Part of a small language model's weights.
Architecture: RMSNorm before each block, rotary positions, no biases in attention or MLP, untied embeddings, capped logits.
Training: a variant of Muon for these matrices, 625M tokens, 4820 steps.
MLP neurons of a small language model. Each row is named by its layer, matrix (gate and up: input weights) and neuron, and shows model dimensions 176-239. Each number is 128 + 24 x the weight over its row's rms, rounded and kept within 0 to 255. A neuron's up and down rows have the sign that makes its largest values positive.
A block is one neuron, or neurons of one layer that tend to fire together. After each block is what it responds to, as a language model described it from the Wikipedia text at the highest values.

L10.gate328 [149 151  88 124  83 141 143 123  95 136 125 114 144 143 134 104 179 113 112 150 138 130 135 102 197 139 154 148 126 137  89 130 140 136 152 146 120 153 110 132 126 105 131  96 166 137  93 102 140 165  92 120 130 163 144 110 136 120  87 104 160 141 152 116]
L10.up328 [ 85 160 136 146 153 144 116 154 115 145 143 156 125 140 109  96 147 116 104 106 136 139 123 127 160 169 126 146 176 164 106 160 131 161 143 121 116 127 135 133 116 116 144 111 179 150 114 143  85 119 118 123  91 178  89 111 162 107 140 138 106 147 101  94]
L10.gate548 [136 124 140 101 122 132  86  98 109 127 187  95 136 148 177 108 138 141 143 138 150 102 102 119 117 130 134  93 113 119 123 133  80 113 118 175 123  92 146 119 142 125 105 138 172 162 139 100 144 138 117 149 130  99 108 120 149 119 109  51 141 163 122  94]
L10.up548 [130 123 107 149 156 127 100 153 153 125 110 131 138 163 118 101 126 108 153 148 119 157 140 112 117 107 103 109 120  86 141  76 121 102 136 129 127 187 154 173 109 133 141 103 163 141 136 119 126 119 129 125 188 116 160 146 157 154 162 116 149 119 105 145]
Description: Word-piece "b" fragments

L5.gate113 [ 85 134 105 139 128 159 118 181 140 156 162 117 146 144 136 147 126 117 145 156 145 121 107 157 110 178 106 108 139 167 146 136 137 126  95 130 129 120 104 132 147 105 139  92 128 174 126 146 101 113 114 118 151 127 132  78 189  87 138 114 116 109 174  97]
L5.up113 [ 86 127 128 133 130 137 160 170 108 115 103 156 125 168 109 121 153 128 144 130 123 148 147 112 103  84 163 149 160  95 167 123 143 115 185 148  95 133 139 149 167 141 108  97 109 117  94 134 138  83  90 121 124  99 144 137 151 109 145 154 106 114 145 118]
L5.gate446 [120 198 122  88  95 119 167  81 160  80 116 128 156 123 110 136 141 129 156 105 167 133 136 136 153  90 117  91 148 148 114 146 126 143 156 155  98 121  95 105 183 117  98 136 114 114 144 136 167 102  86 127 109 134 129 173 106 115 100 134 146 155  94 117]
L5.up446 [126 140 150 149 130 134 173 149 123 125 138 102 127 141 124 150 149 139  87 123 143 112  67 117 128 118 124 122 107 159 145 124 123 164 151  85 136 116 166 128  75 133 145  81 102 130 130 107 116 120 152 107 144 112 137 120 153 129 133 145 139  90 156  90]
L5.gate449 [154 101 113 119 142 134 132 157 136 108 138 154 144 118  91 126 123 103 123  98 152 179 110 142 124 121 131 174 163 152 108 122  95 127 137  86 116 176 125 108 115 169 110 111 121 117  83 133 174 125 109  88  84 164 132  87  89 127 103  84 135 120 121 136]
L5.up449 [101 151 160 113 119 105  93 110  85 105  99 108  87 145 135 136 148 110 147  47 154 114 125 159 118 126  94 135 118 127 106 176 162 123 168 182 110 168 123 128 130 128 129  81 157 150 140 144 133 115 101 106 125 151 150 142 136 116 139 113 145 125 144 114]
L5.gate460 [125 118 175 115 127  96  83 152 157  95 127 123 168 145 115 160 133 109 139 150 176 160 159 129 165 154 105 151 108 126 114  70 133 122 147 157 141 101 178 163 136 127  99 123  81 171 135 111  63 121 133 119  79 107 123 107 133  99 128 147 119  99 138 124]
L5.up460 [153 127 168 141 171 146 136  85 114 111 115 134 120 132 184 120 143 149 128  97 137 127 133 129 144 157 136 106 112 116 136 118 140 135 141 115 134 170 170  91 147 118 189 137 127 121  93 121 134 115 122 164 120 135 119 162 149 185  94 143 111 120 130 134]
L5.gate542 [196 127 125 106 115 105 156 103 120 106  95 133 143 126 119 113 146 161 135 131 144 117 171 104 143 136 125 108 158 148 161 123 109 134 111 141 151 161 122 128 135  90 137 150 142 147 117 133 147  91 111 132 126  93 151 152 108 109  89 106 132 116 145 148]
L5.up542 [146 109 112 120 142 135 109 118 108 116 109 171 148 139 107 135 129 177 161 125 138 155 116 132 103 145  98 151 104 119 151  97 142 108 134 137 140 136 113 115 170 106 137 121 152 116  95 112 164 123 173 122 141 120 121 140 137 193  99 156 115 133 111 152]
L5.gate591 [122 165 141 149 154  95 112 125 155 143 148 129 119 138 115  81 121 112 112 129 136 118 105 106 130 134 150 104 125 161 150 110 106 119  94 116 108 126 140 124 157 142 142 142 107 125 130 161 150 130 135 135 132 164 114  80 191  89 159 143 147 139 109  94]
L5.up591 [140 162 163 115  80 119 126  80 104 127  95 140 132  95 125 113 120 103 136 122 116 143 137 123 128 102 126 163 121 139 106 117  63 178 110 102 121  80 129 132 202  83 170 135 136 112 105 121 104 125  93  96 109 159 152 123 144 128 177 108 146 103 158 101]
L5.gate606 [113 126 132 117  97 122 107 125 150 121 124 149 124 124 119  87 126 153 132 122 103 174 126 155 134 103  88 144 161  84 154 128 119 142 113 111 105 109 117  68 122 175 145 162 142 155 102 111 120 130 110 150  89 134 155 175 151 112 128 120  93 173 100 155]
L5.up606 [147 177 131 104 157 126 110 165 121 149 111 133 117 145 146 132 175 135 129 126 149 130 132 112 111 163 129  60 159 163 117 100 110 138 119  85 171 151 108 109 124 135  99 122 136 158 101 124  85 152  72 119 119 142 146 103 112  78  97  74 119 140 127 150]
L5.gate678 [151 136 146 110 148 113 154 124 139 154 153 122 178 127 116 163 123 134 161 130 124  98  95 111 138 107 104 121 132 111 132 112 123 147 144  72 119 104 109 148 149 126 148  96 154 161 102 127 116 103 155 128 159 143 169 136 133 115 136 134 144 109 144  90]
L5.up678 [150 162 161 115 131 112 128 160  91  87  90 135 123 132 149 188 112 166 151 109  69 108 198  93 123 152 152  66 155  99 120 111 128 121  86 141 154 138 159 147 133 175 119 150 138 156 135 134 133 128 131  95  89 105 163  92 119 104 139 100 153 121 136 113]
Description: Score dashes and "doing"

L5.gate47 [ 98 138 135 108 148 158 122  86 112  88 162 163 129 123  86 136 152 129  78 117 155 132 103  96 150 132 148 138 105 126 131 125 101  80 121 160  73 112 102 135 107 135 150 127 114 122 116 124 104 113 122 144 135  58 119 114 113 167 151 140 123 138 100  94]
L5.up47 [137 163 138 135 164  95 124 155  92 143 118 102 150 133 123 131 132 150 137 153 129 135 157  86 119 130  89 161 138  92 132 107 114 112 162 106 137 124 102 157  79 129 115 147 135 114 157 176 171 111 138  96 176 123 113 126 127  96 125 157 128 118  87 130]
L5.gate60 [ 86 160 138 134 146  99 113  97 162 130 129 158  80 111 103 104  93 112 144 166 158 118 140 137 109 131 134 133 149 141 106 119 137 136 144 111  57 134 129 122  86 124 111 135 180 132 130 112 115 102 137 170  91 141 160 118 100 123 150 144 122 132 112 118]
L5.up60 [168 114 119 114 162 143  81 112 127 130 107 125 132 103 126 144  80 107 171 136 113  99 150  98 141 115 152 112 101 114 119  94 157 102 130  88 117 125 132 124  74 133 113 140 159 146 141 147 131 129 116 144 129 133 155 114 126 132 117 119  90 159 114 140]
L5.gate85 [158 119 126 135 127 114 156 128 109 115 133 145 145 114 113 103 151 151 128 170 141 126 131 113 166 150 134 123 112 154 111  77 121 122 106 102 125 174 115 122 118 118 119 176 158  97  92 146 153 127 128 132 125 186 177 126 108 134 155 134 166 137 153 135]
L5.up85 [105 139 119 177 125 153 127  98 143  68 133  92 162 133 115 162 161 129 119 145 147 150 172 118  93 113 117 148 113 121  94 133 128  95 130 152  95 111 124  89 140 132 109 143 171 163 108 143 138 116 118 108 170 139 117 171  87 148 180 130 125 109 112 143]
L5.gate171 [113 112 141 163 114 114  81 136 143  85  88 146  75 131 171 156 108 120 114 115 121  96  81 137 108 138 104 168 144 136  96 170 121 134  83 107 150 124 179 141 134 139 133 148 141 126 158 127 133 103 140 181 113 140 145 132 117 129 138 146 156 108 196 128]
L5.up171 [148 122 137 112 140 129  74 150  99 105 140 117 112 153 126 134 120 129 150 131 169 113 138 122 103 124 144 148 122 151 158 137 169 118 155 115 103 143 137 124 118 105 153  99 132 151 128 115 115 117 112 136 118 126 131 105 124 104 115 123 106 125 111 116]
L5.gate185 [129 144 114 160  81 153 119 130  88 117 152 124 125 158 117 135 125 152 158 123 120 150 161 117 124 152 127 146 126 111 122 150 110 132 141 142  93 103 114 137 108  89 151 112  95  88 100 122 154 111 180 125 145 154 121 166 127 190  98  96 154 117 133 141]
L5.up185 [109 134 151 132 119 159 143 165 122 126 129 105 144 136 107 122 146 100 132 147 122  78 105 107 140 160 149 138 123  94 150 108 153 123 163 109 111 120 145 125  99 103 154 128 147 145 152 168 185 114  81 118 105 129 124  94 155 123 111 121 155 134 134 151]
L5.gate213 [115 141 122 140  88 113 105  91 155 148 118  99 101 181 120 140 127 164 173 124 124 107 109 168 156 147  85 117 119  99 135 113 132 154 144 157 146 121 103 131 116 142 136 108 173 176 124 160 141 112 100 121 123 119 106 147 144 134 164 132 128 141 148 119]
L5.up213 [133 142 134 137  89 128 138 135 106 141  98 154  96 109 109 112 123  87 126 142  80  74 117 153 141 130 128 162 141 154 154 117 112 105 139 121 121 126  94 164 131 119 167 138 118 114 109 169 182  87 102 126 129 158 112  95 121 147  95 107 137 146 123 116]
L5.gate371 [120 140 117 114 117 160 205 120 113 137 120 125 115 143 119 104 131  89 104 140 169 101 129 116 192 143 129 105 164  97 139 144 106 138  91  86 101 145 129 138 100 104 152 149 140 144 100 158  81 102 141 115  99 138 123 135 183 145 167 112 159 191  99 141]
L5.up371 [108 146 141 122 137 141 132 164 154 182 105 126  86 149  71 106 126  71 142 125 131 168 118 146 169 108 116 111  75 152 144 104 100 108 148  91 145 127 104 128 105 136 136 138 117 131 139 115 133 133 177 143 150 147 159 164 100 116 136 125 101 158 118 128]
L5.gate564 [128 153 161 142 152 142 148 137 113 150 151  66 133 139 127 118 107 146 116 124 151  96 157 111 156  66 178 154 112 111  90 139 115 108 110 126  92 127 105 140 110 139 176  96 133 152 125 141 141 133 145 137 123 148 139 148 156 110 110 140 101 170 105 108]
L5.up564 [157 132 159 120 139 115 164 100 112 125 142  92 108 119 107 119 120 123 108 138 181 103 133  92 185 105 114 105 115 165 121 141 130 126 157 131 114 161 133 125 121 113 132 135 121 106  63 114  96 103 115 155 124 143 180 108 140 114 167 124 116 189 139 115]
Description: Prepositions after verbs

L5.gate55 [160  76 114 101 101 148 130 130 162  87 145 180 124 167  74 108 138 158 128 149 161 166 119 128 135 165 127 151 163 123  97 134 104  54  87  62 147 118 124 167 141 100 144 144 145 152 142 155 143  85 137  86 104 164 129 130 114 116 142 124 176 174 140 100]
L5.up55 [160  94  85  92 119 125 140 114 116  98 133 107 166 120 118 125 117 150 114 110 108 119 149 138  94 142 139  76  98 116 105 183 103 115 133 155 122 122 100 111 154 109 111 124 130 144 132 152 117 166 108 112 106 148 134 135 139  92 151 161  82 122 139 120]
L5.gate105 [132 112 160 121 136 133 118 157  97 103  91 131 103  97 125  98 121 148 115 161 118 117 143 121 154  94 110 132 136 116 112 149 170 115  83 130 115 142 113 128 142  90 175 123 115  93 118  81 110 138 125 133 118 118 136 153 108 153 152 163 116 142 132 125]
L5.up105 [162 165 150 128 122 110 120 135 103 128  92 178 121 126 123 115 106 148 124 109 185 116 110 146 162 113 122 143 142  98 121 139 108 113 106 153  86 137 171 156 138 109 129 127 126 104  85 136 137 164 133 116 116 126 104 146 152 107 161 129  80  93 140 161]
L5.gate147 [139 137 155 132 115 115 135 129 131 100 137 116 119 128 101 127 119 104 164 146 129 132 159  93 149 123 136 126 128  84 118 100 157 102 118 111 131 125 131 110 121 150  94  76 134 123 153 181 126 134 109 122 114 112 157 132 101  95 136 116  89 126 140 135]
L5.up147 [108 104 142 155 131  57 102 145 125 134 145 131 103 129 140 134 112 127 104 149  91 178 139  98 177  97 118 141 125 120 151 117 127  78 105 119 123 129 130 143 113 123 106 106 128 100 113 162 183 122 147 133 115 160 149 158  95 136  99 135 197 127 113 141]
L5.gate214 [141  96 125 147 152 119 152 122 134 126 138 132 132 125 102  91 113 114 125 136 138 133 106 130 144 171 164 107 124  68 131 152 152  92 101 136 139 131 112  80 122 143 127 158 104 135 137 117 114 118 100 100 109 117 126  92 115 111 126 140 104 121  96  91]
L5.up214 [131 115  90 195 102 147 119 144 149 122 112 119 108 120 141 136 148 175 121 135 141 129 153 138 125 152 129  74 127 138 151 130 157 100 135 129  97 119 129 146 114 163  96 125  99 151  95 124 128 131  97 123 104 106 111 105 129 144 142 156 140 128 121 103]
L5.gate365 [148 109 118 120 162 131  81 136 135 153 111 140 105 138 182 173 157 122 109  95 130 169 106 126 145 123 165 138 150 112 102 147 121 101 141 136 100 147 116 159 123 129 140  95 143 136 141 149 153 148 159 113 115 107 174 123  76 148  87 118 113 116 110 139]
L5.up365 [124 148 117 140  95 117 145 116 142 140  45 146 109 104 147 111 109 122 124  98 142 188  92 133 141  87 129 162 102 115 124 163 127 124  94 120 127 177 143 172 114 149 144  99 147 137 142  91 145 101 130 123 112  97 150 154 112 119 131 138  83 135 117  95]
L5.gate480 [196 114 156 166 132  84 153 132 125 116 151 162 128 129 118 121 134 135 163 119 158 120 123 114 107 137 121  83 143 143  91 163 130 127 104  69 110 119 105 108 141 159 102 110 119 173  90 133 159 105  90 105 175 136 108 135 136 161 115 134 111 140 141 126]
L5.up480 [144 119  95  65  95 104 129 139 184 121 132 157 113  96 144 166 108 118 160 111 132 181 158 111 138 135  99 123 104 133 128 118  76 131 121 103 147 106 144 125 161 165 143  73 136 105 168 127 148 143  80 124 137 114 135 153 110 131 114 157 132 149 148 121]
L5.gate553 [134 148 116 170 115 163 137 163 134 162 136 158 111 140 154  97 150 124 109 121 139 117 150 144 131 129 132 138 172 100  99 111 133 126  78 140 100 183  99 154 127 118 195  81 140 168 140 189 107 134 165  87  98 117  89 148 100 125 103 133 142 141 124 145]
L5.up553 [156 153 155 130 141 117 145 121  76 105 126 115 114 123 120 132 154 138 105 154 149 139 130 141 114 140 123 171 152  93  92 119 145 126 170 125 149 177 111 200  98  98 128 115 127 118 178 161 125  98 108 104 173 157 106 134 105 132 132 107 127 138 156 167]
L5.gate620 [125 112 145 129 113 113 105 127 121 127 176 126 139 126 158 164 103 147 136  96 125 168 174  75 107 121 129 155 146 111 140  93 143 107 119 155 119 129 181 133  93  82 160 152 165 114 154 143 117 122  96 193 134 105 115  89 140 112 143 119 136 141 112 131]
L5.up620 [128 149 180 151 116  95  92 147 150 128  82 133 134 125 169 140 114 109 149 154 125 109  85  99  92 109 136 135 193 135 134 152 146 116  87 119 132 176 178 163 107 153 111 120 147  80 118 138 124 148 119 128 107 122 130 140 153 134 138 116 118 133 111 138]
Description: Attributive "with"/"by" phrases

L10.gate459 [139 122  92 156 146 101 126 118 152 100 141 119 155  98 158 158 122 133 111 103 122 134 181 163 138 157 126 108 146  95 131 125 117 130 101 129 109 110 100  95 134  87 129 118 130 165 148 157  89 136 101 157 126 150 142 169 141 120 143 147  90 100 127 130]
L10.up459 [118  74 115 129 164  94 148  93 112 147 139  70 151 121 115  72 104  76 129 119 113 139  95 108 145  91 145 135  93 153 150 117 146 132 117 141 131 148 171 107 128 117 141 110 111 139  81 121 146 153 140  88 144 131 146 152 110 137 133 127 125 120 167 113]
L10.gate535 [117 133 131 118 149 138 106 157 130 103 125 114 134 131 175 139 107 156 135  85 138 150 153 145 135 119 128 145  84 140 148 164 161 103 112 108 116 149 166 142 121 145 160 103 119 111 167 167 133 144 160  98 119 108 151 175 136 124 143 118 158 118 173  90]
L10.up535 [ 71 106 105 126 110  94 142 128 159 137 133  93 148  97 132 101 136 118 102  90 152 124 137 132 110 142 149 158  95 110  82 152 125 156 137  86 163 118 156 148 138 112 109  82 146 104 159 103 111 152  75 115 157 132  91 143 157 139  95 143 123 119 165  99]
Description: Before color or appearance words

L11.gate8 [132 112 110 125 108 142 167 117 118 147 146  78 142  92 123  72 119 134 152 106 162 165 126 135 196 154 105 130 101 107 146 136 153 105 141 141 176 124 173 153 116 125 173 129  91 147 126 102 147 155 129 160 197 130  97  80 135 110 151 109 121 129 184 122]
L11.up8 [161 173 112 132 115  82 150 119  43 176  91 157 123 103 156 122 147 151 107 146 107  88 140 146 115 114  94 100 129 135 111 109 145 139 127 157 149 110 104 100 114 110 134 124 173 154 125  98 165 126 154 124  70 148 113 133 157 143  82 152  92 135 139 131]
L11.gate86 [138 124 103 116 163 133 114 147 133 142 129 115 115  90 142 137 152 117 108 138 144 109 166 116 133 142 159 148 124 129  92 112 108 168 149 138 130 127 118 117 159  78 138 110 108 157 131 114 159 140 115 116 105 117 104 138 120 137 138 105 166 110 172 166]
L11.up86 [150 112 103 114 111  98 152  76 113 115 113 129 131 125 140  91 123 153 115 146 126 155 136  99 135  80 171 158 162 136 129 102 121 125 106 109 126 145 161 107 113  95 113  84 119  85 143  88 160 157 149 151 120 160 165 146 113 118 148 130 122 107  96 122]
L11.gate362 [ 79 100 100 141 193 128 142 120 102 142 137 100 126 121 148 110  87 139 143 133 137 155  86 154 107 124 108 143 102 117 117 132 107 183 102 102 126 110 158 129 123 122 132  60 115 155 146 116 122 109 142 117 103 135  97 109 151 107 118 143 143 156 194 112]
L11.up362 [134  92 165  96 163 120 147 156 120 162 122 101 128 117 130 129 125 137 143 128 194 155  91  97 149 127 110  96 146 102  99 135 168 145 128 129 109 140 166 143 120 176 156 118 135 154 133 140 174 133 123  99 115  93 145 144 144  74  96 122 161 132 122  75]
L11.gate543 [145  90 144 112 109 130 154 115 102  86 131 105 138 142 121 133  90 124 147 156  96 122 139 124 146 122 168 130 156 161 112 154 101 135 129 131 116 109 115 136 138 111 150  97 141 138 123  79 157 105 116  92 102 124 128 123 120 103 132 143 137 120 125  96]
L11.up543 [161 169 110  87 115  67  95  69 100  93 141 116 163  90 101 127 158 125 141  75 127 109 169 140 127 102 131 155  89 132 128  93 155 142 154  94 131 143 115 133 113 100 145  83 166 125 171 133 134 131 159 170 144 150 132 112 144 122 102 165 147 141 106 126]
Description: Numeric separators in coordinates

L11.gate321 [113 165 109 117 126 168 150 120 111 116 160 103 119 145 149 106 142 103 170 123 175 146 125 105 152 120 125 129 119 122  90 119 112 173 131 102  99 173 114  89  94 152 170 122 121 137 148 126 174 116 139 113 122 140 145 150  85 114 109 125 181 157 121 108]
L11.up321 [134 159 143 115 114 126  96 123 137  90 145 134  73 110 119 148 108 145  87 111 109 125 128 123 111 137 116 163  67 124  81  86 151 127 139  83 121  75 125 136  92 120 119 106 105 107 138 156 151 133 122 122 147 157 150 105 128  91 127 138 128 103 131 159]
L11.gate410 [ 84 114 146 149 147  71 131 143  72 148 101 165 134 139 117 116 120 157 136 146  94 121 143 161 125 138 125 144 114 126 136 138 139 125 124 119 119 109 127  98 120  62 177  91  95 141 147 124 113 110 142 100 124 109 154 155 174 141 112  90 109 120 183 131]
L11.up410 [146  85 126 151  98 103 122 111 159  87 131 128 114 117  91 125  87 103 125 158  97 108 144 148 187 111  91 185 112 122 116 158 152 108 112 106 134 155 126  85 147 125 174  86 117 113 122 110 110  97 101  87 161 123 124 108 136 108  83 100 127 101 148 169]
L11.gate523 [125 155 108 159 172 123 121 120 158 114  97 124 150 115 169 120 129 130  97 106 155 173 136 105 127 113 110 153 109  96  96  96 115 160 101 135 109 174 107  83  81 124 147 118  73 127 166 117 114 116 153 117  97 174 118 174 154 133 120 151 119 131 132 113]
L11.up523 [135 155  92 107 130 155  93 124 135  58 150 138 147 111 158 169 144 121 146 113 168 175 140 108 125 130 165 102  63 137 126 146 150 147 116  76 151 144 130 126 102 128 152 150 141 171 113 121 109 129 151 135 106 147 161 161  88 164 133 138 178 125 105 187]
L11.gate639 [114 144 120 121 175 157 137 150 116 115  97 113 113 132 142 117 138 135  95 138 142 128 113 112 160  98  96 132 125  82 130 106 167 127  98 124 129 137 143 145 124 111 155  82 130  99 164  92 114 147 118 105 146 160 139 139 117 111 122 114  89 119 135 146]
L11.up639 [103 118 142 151 127 110 158 127 123 162 131 125 137 137 129 138 134 120 109 149 156 164 129 104 137 120 125 148 114 107 141 141 123 141 134 137  88 163 137 147 151 106 156  92 115  72 153 158 138 122 141 156 134  96 108 110 126 134  88 108  62  88 127 137]
Description: Descriptive list connectors

L11.gate94 [120 152 122 157 103 105 152  91 142 121 138 112 126 138 114 151  62 118 131 175 119 109  96 144  99 121 119 134 117 128 150 164 127  93  94 126 166 113 115 157  96 101  58 109  85 144 141 136 113 108 152 119 141  91 105 112 153 114 157 152 157 168 139 117]
L11.up94 [125 153 148 109 156 109 139 141  88 119 148 116 125 135 114 145 152 103 121 124 125 126 128 163 122 123 152 124 161 169 133 110 143 105 161 120 138 113 119 110 190 110 178 143 124 139 109 146 124  88 168 106 113  99 137 148 131 150 127 132 111 126 124 125]
L11.gate119 [160 124 151 178 134 104 143 170 129 120 125 159 157 160 110 128 130 161 179 130  93  69 146 105 142 127 125  96 109 166 147 127 114 140 140 109 163 119 153 102 111 137 112  96 153 109 154 134 131 146 163 137 148 152 113 141 118 120 106 159 154 120 126  74]
L11.up119 [143 153 172 147 121 137 117 127 121 122 125 141 165  91 129 129  72 154  97 160 106 178 105 153 142 117 125  95 165 134 143 148 151 101 122  90 144 146 147 167  56 145 138 151 133 104 110 141 110 111 132 124 108 122 117 122 163 122 167 105 161 155 145 180]
L11.gate250 [135 130 158 137 107 116 147 143 134 112 154 138 114 138 112 145 141 110 113 112 137 100 142 137 116  90 151  75 131 119 155 153 113 130 114 152 113  92 148 128 120  95 112  96 151 122 135 148 143  62 148 102  85 124  58  97 134 126 125 149 158 148 114 142]
L11.up250 [106 141 140 136 157 158 100 126 114 114 137 110 147 154  88 117 171 124 154 103 113  87  64 175 144 127 127 167 138  82 150 157 178 123 120 102 129 107 139 132 138 170 123 122 117 129 120 132 106 141 156 124  98  97 111 128 123 119 144 159 110 111 124 144]
L11.gate615 [134 147 185 116 158 145 146 124 130  97 111 139 133 120  98 112 103 151 151 117 106 105 111 109 145 160 134 109 118  94 104 145 104 163 162 116 130 159 173 148 115 105 192 124 117 151 145 172 152 115 128 111 168 147 109  96 177 186 146  86 101 126 121 143]
L11.up615 [ 70 176 119 116 113 143  95 137 133 149 141 121 111 101 157 128 131 133  99 120 137 182 108 126  88 117 143 139 117 126 162 124 148 130 159 126 125  95 169 138  99 135 137 128 109 119 122 156 138 125 140  95 116 168 135 127 133 150 111  92 150  91 101 116]
Description: Subject end before verb

L10.gate232 [145 114 143 121 132 106 136 119 131 118  97 105 119 134 127 144 169 147 165 136  85 150 118 142 165 102 106 133 152 124 121 137 167 104 168 139 113 139  83 141 178 125 188 136 120 163 118 143 143 156  76 105 134 115 145 120 147 135 126  75 110 157 144 114]
L10.up232 [ 86 170 122  97 151 111 132 118 154 145 135 202 130 116 102 131  94  79 121 107  82 127  81 152 134  74 149 107 139 119 110 119 124 114 141 133 121 140  90 149 166 104 143 114 129 140 185 138 116 139 149 137 144  95 106 129 173 115 142  95 174 134 154 151]
L10.gate599 [119 103 131 146 112  79 118 148 135 133 110 106 148 116 134 149  96 182 119 115 119 123 138 154  88 139 129 136  95 178  96 105  72  97 147 120 111 125 115 103 144 128 126 110 107 140 150 167 120 112 125 150 128 148 183 116 157 118 140 102 119 113 153 118]
L10.up599 [117 149  75 141 103 138 126  81 108  98  99 118 140 139 166 132 143 121  86 167 158  93  95 121 144 123  95 140 141 151 109 163  99  95 144 119 124 133 127 195 122 132 106 124 151 123 149 168  95 139 179 123  99 157 110 125 105 148 126 105 138 108 137 131]
Description: Modals and infinitive to